config.yaml
n_layer: 9
d_model: 192
n_head: 3
n_kv_head: 3
head_dim: 64
d_mlp: 384
vocab_size: 4096
activation: "swiglu"
norm: "rmsnorm"
norm_place: "pre"
norm_eps: 1e-05
positions: "rope"
rope_base: 10000.0
rope_fraction: 1.0
qk_norm: false
attn_scale: 0.125
bias: "none"
tie_embeddings: false
parallel_block: false
init: "normal"
init_std_qkv: 0.0409
init_std_o: 0.00963
init_std_up: 0.0409
init_std_down: 0.00681
optimizer: "adamw"
lr: 0.0017
beta1: 0.9
beta2: 0.98
weight_decay: 0.064
lr_head: 0.00525
grad_clip: 1.0
warmup_steps: 203
schedule: "wsd"
decay_fraction: 0.819
decay_shape: "linear"
final_lr_fraction: 0.0
batch_tokens: [16384, 32768, 65536]
seq_len: 1024
doc_mask: true
train_tokens: 259500000
steps: 7141
dataset: "wikipedia_en"
MLP neurons of a small language model. Each row is named by its layer, matrix (down: output weights) and neuron, and shows model dimensions 0-127. Each number is 128 + 32 x the weight over its row's rms, rounded and kept within 0 to 255. Numbers have three digits each. A neuron's up and down rows have the sign that makes its largest values positive.
After each neuron's rows, "fires before" lists the tokens most often just after its 100 highest values on Wikipedia text that the model never trained on. A number after a token or word is its count.

L5.down345:128142102114087096140146116100177131150120120156148088146100161056129092111128102136139139154117078097093131112090109093146148141126067120170087168165134122146084084131153176085172142104123162097109129124145130085122060112121121176127070092121091167110095132166098118121143147084097121155148103134092152154125154161143106109141140102173150131131118190069202067149079111132081122141120
fires before: "and " 17, "of " 14, "\n" 12, "(" 7, ", " 6, "for " 5

L3.down182:170089141131161110136127163089127112137155119111120146139146129084107108152161097140124115122153114094114110135142153125101120069126124074095157106102144136129186222102091135102096135122107118173160070136128122095117123129138129166137126166151084118109079093188153164093100127170186137118085149178153145124158107155103086148161117096188189134116092162107133128101128156087132127172123
fires before: "| " 54, "===" 7, "|" 5

L5.down299:138128128163129124196181150128148073149143131127128124147096152131133110038190108122089075155126146137182085091116152127093138127148155143190147091139087199131087101131067098127099113135078089185115154130135170154165159072109121145160121092121123135080108156170140114148096167202162095092069102150127099127104099111138203138138120166118133167190228093098121154182065131140115164122118
fires before: "to " 33, "by " 13, "on " 8, "the " 4, "for " 4

L5.down54:124086091078177060199155105113133105114127120107069097121137124131111087188176161136106086135158125162105138136056125130161141111147120064133084153146072093093122118132113158140081191117122063134165122174193147090136153169090131144151125115108115101143105154177096153165097148174147127111073110105132127131134138177134113143110100121173149100235099096146185135122084067128160116107183
fires before: "- " 46, "in " 7, "(" 5, "km" 4, "is " 4

L5.down265:137130080178098160139107113182194123155126100159151160066091097149113120094135148168127148103040120100096054152092113120106146132067096140119123160146124127123168147054097121109171189177132133121133120147064165153056101157178162125123159173148097124136143131142204114131108117149161071124137130134133127089131159124131104136147114141166129079099103201119145068151132150149110133050169
fires before: "i " 19, "a" 12, "a " 11, "es " 9, ", " 4

L5.down44:138093132146121162138099129116114146159115145161163158139102123149133098129000117149049183142113148126185117118126043153154152178135158100137127113104098090154088140121112120122166156125133141143107167139150163159185128151160107082117139146107131081195148094088165137146123101163093088124130118110137165102091153101133147102109119116144136141090159102103110117100158154138183183143138
fires before: "| " 67, "- " 19

L3.down90:155175111146104146173126105167175090134131101130165123120140122098104110135105185146114233090134111174187123137098172116190139140122171123166135112143173125125142160131116140119078137143139187099137138186157101140176095123176145128118114102167124150173103112150099124139137132101089108172211086155157126128109068092143140088074154107124141157022090093151181126167209120138143115041119
fires before: ") " 50, "P" 7, ")" 6

L3.down263:106146200136118124096119147137103116118147125183138128040112082105133147106157124113114160153173161074091150124095113114153145093119141141138098101091179100154086126105170132136140138056180161147084134159155127122159084065161159117135115193113157105147130089097162105155098143173108124146094092119115168066109062091171144166177137151138131149211139165115138078055103139096139192121117
fires before: "| " 44, " " 8, "|" 6

L3.down82:108077146139076155208130130131083106074160110090098091147127123079099098126122101112156201080130159152085195142160091092139195145115133137144160159151086122153093112108108070151200168123134136119120108111100135129101089122166079104080085195147128158138182116125137152132120157141118092110145148167073119129101160148180118174122125108111166117113160091149165062108127158156126203114160
fires before: ": " 26, "\n" 21, "and " 6, "ought " 5, "ed " 4

L5.down354:077119099155126078139181102105140115184120147107164121096142116031174132124163142077125127116156136155107115156118151114143166125124101110116116064137045127170112074205128102132100125130162142184155116117086119118111167156148115114114155165103127099145104174131092148200112163144104110043104127080181093104059142110185109121154116125124104131198127126123083107078149112145110135115128
fires before: ", " 51, "ed " 6

L5.down138:167157124066172134212095105113172184101120063138166133116147082147078122213115091160124143152102130133104159162110130104139163140161164103119143136158103141132152127104126160078135134077146122158143104128142070106102088144155101071152130160114170119068101106131188104043127108049106133088070127124094166129154082142151140073095149115159142113210127198137173118123084149168140109131145
fires before: ") " 31, "% " 22, "1" 4

L5.down362:091104124148159131069109255121130130138086098111161124126123108168139072107120094040122156127159152140119121064099117123120155161097068139110131103179095145132158121078087170132147108177113150132064120128108217125142186150139104084113197078133152125145202150101143128162084101051135076107101136163146112128159134175114137167171068169104137117119167108139112135177119163085143122080103
fires before: "\n\n" 40, "- " 13, "°" 5, "| " 4, "\n" 4

L3.down227:097112115076161164167095137178166174146111154123143127114130184138124103105059116192094087140157132094117114143124138153176121123081148099138188162168159101104093094105122099131116082096163091139119195155145144142100128081174106110120146131141171137154136113144140221175097177121118159160151175126090109158079189194149125097123095206107083119106171151150167120096146111090155100099090
fires before: ", " 22, ". " 14, "." 7, "s" 5, "\" " 5

L3.down235:141179189130124193159145094130082148153094104136150132140173086165076137141006119115104199126084097123121109122061061141129097109127160138080134100149121103151185141094136123138100134144151144139115162173118144146124128103176085137118090170120161152187154126093119055183133141078124121140152133126102186177172094129155098125128099118129122119064189136082096129139124064142100132098098
fires before: ", " 40, ". " 10, "." 8, "'" 5, "-" 5

L3.down256:109213134084090142113164157126102128099165196107182119127136176140133168088154084046145163141068168163114085103083095120093144090143117110112114153095172109136134127120163186118156149113186069107103145131089114142135072064151113154119118120115158152147111101154117153095179130124112115122124092093126143127136133189135142147161156143082128158054048113132194119180166098158128079130135
fires before: "| " 35, "of " 11, "(" 9, "in " 8

L3.down330:102106159057120110041161208152130119150128150075119151186134146049078157133040147136133084088125165088144110085095137096186114136182138147117066123115108104113118102126101098093111091132151160141069122153176125119143139077148133144133148085165125126154115144129119125122149127157115181145108133107138248092109125142115139101171131114092113140087174119156173145116071137128079097165150
fires before: "- " 77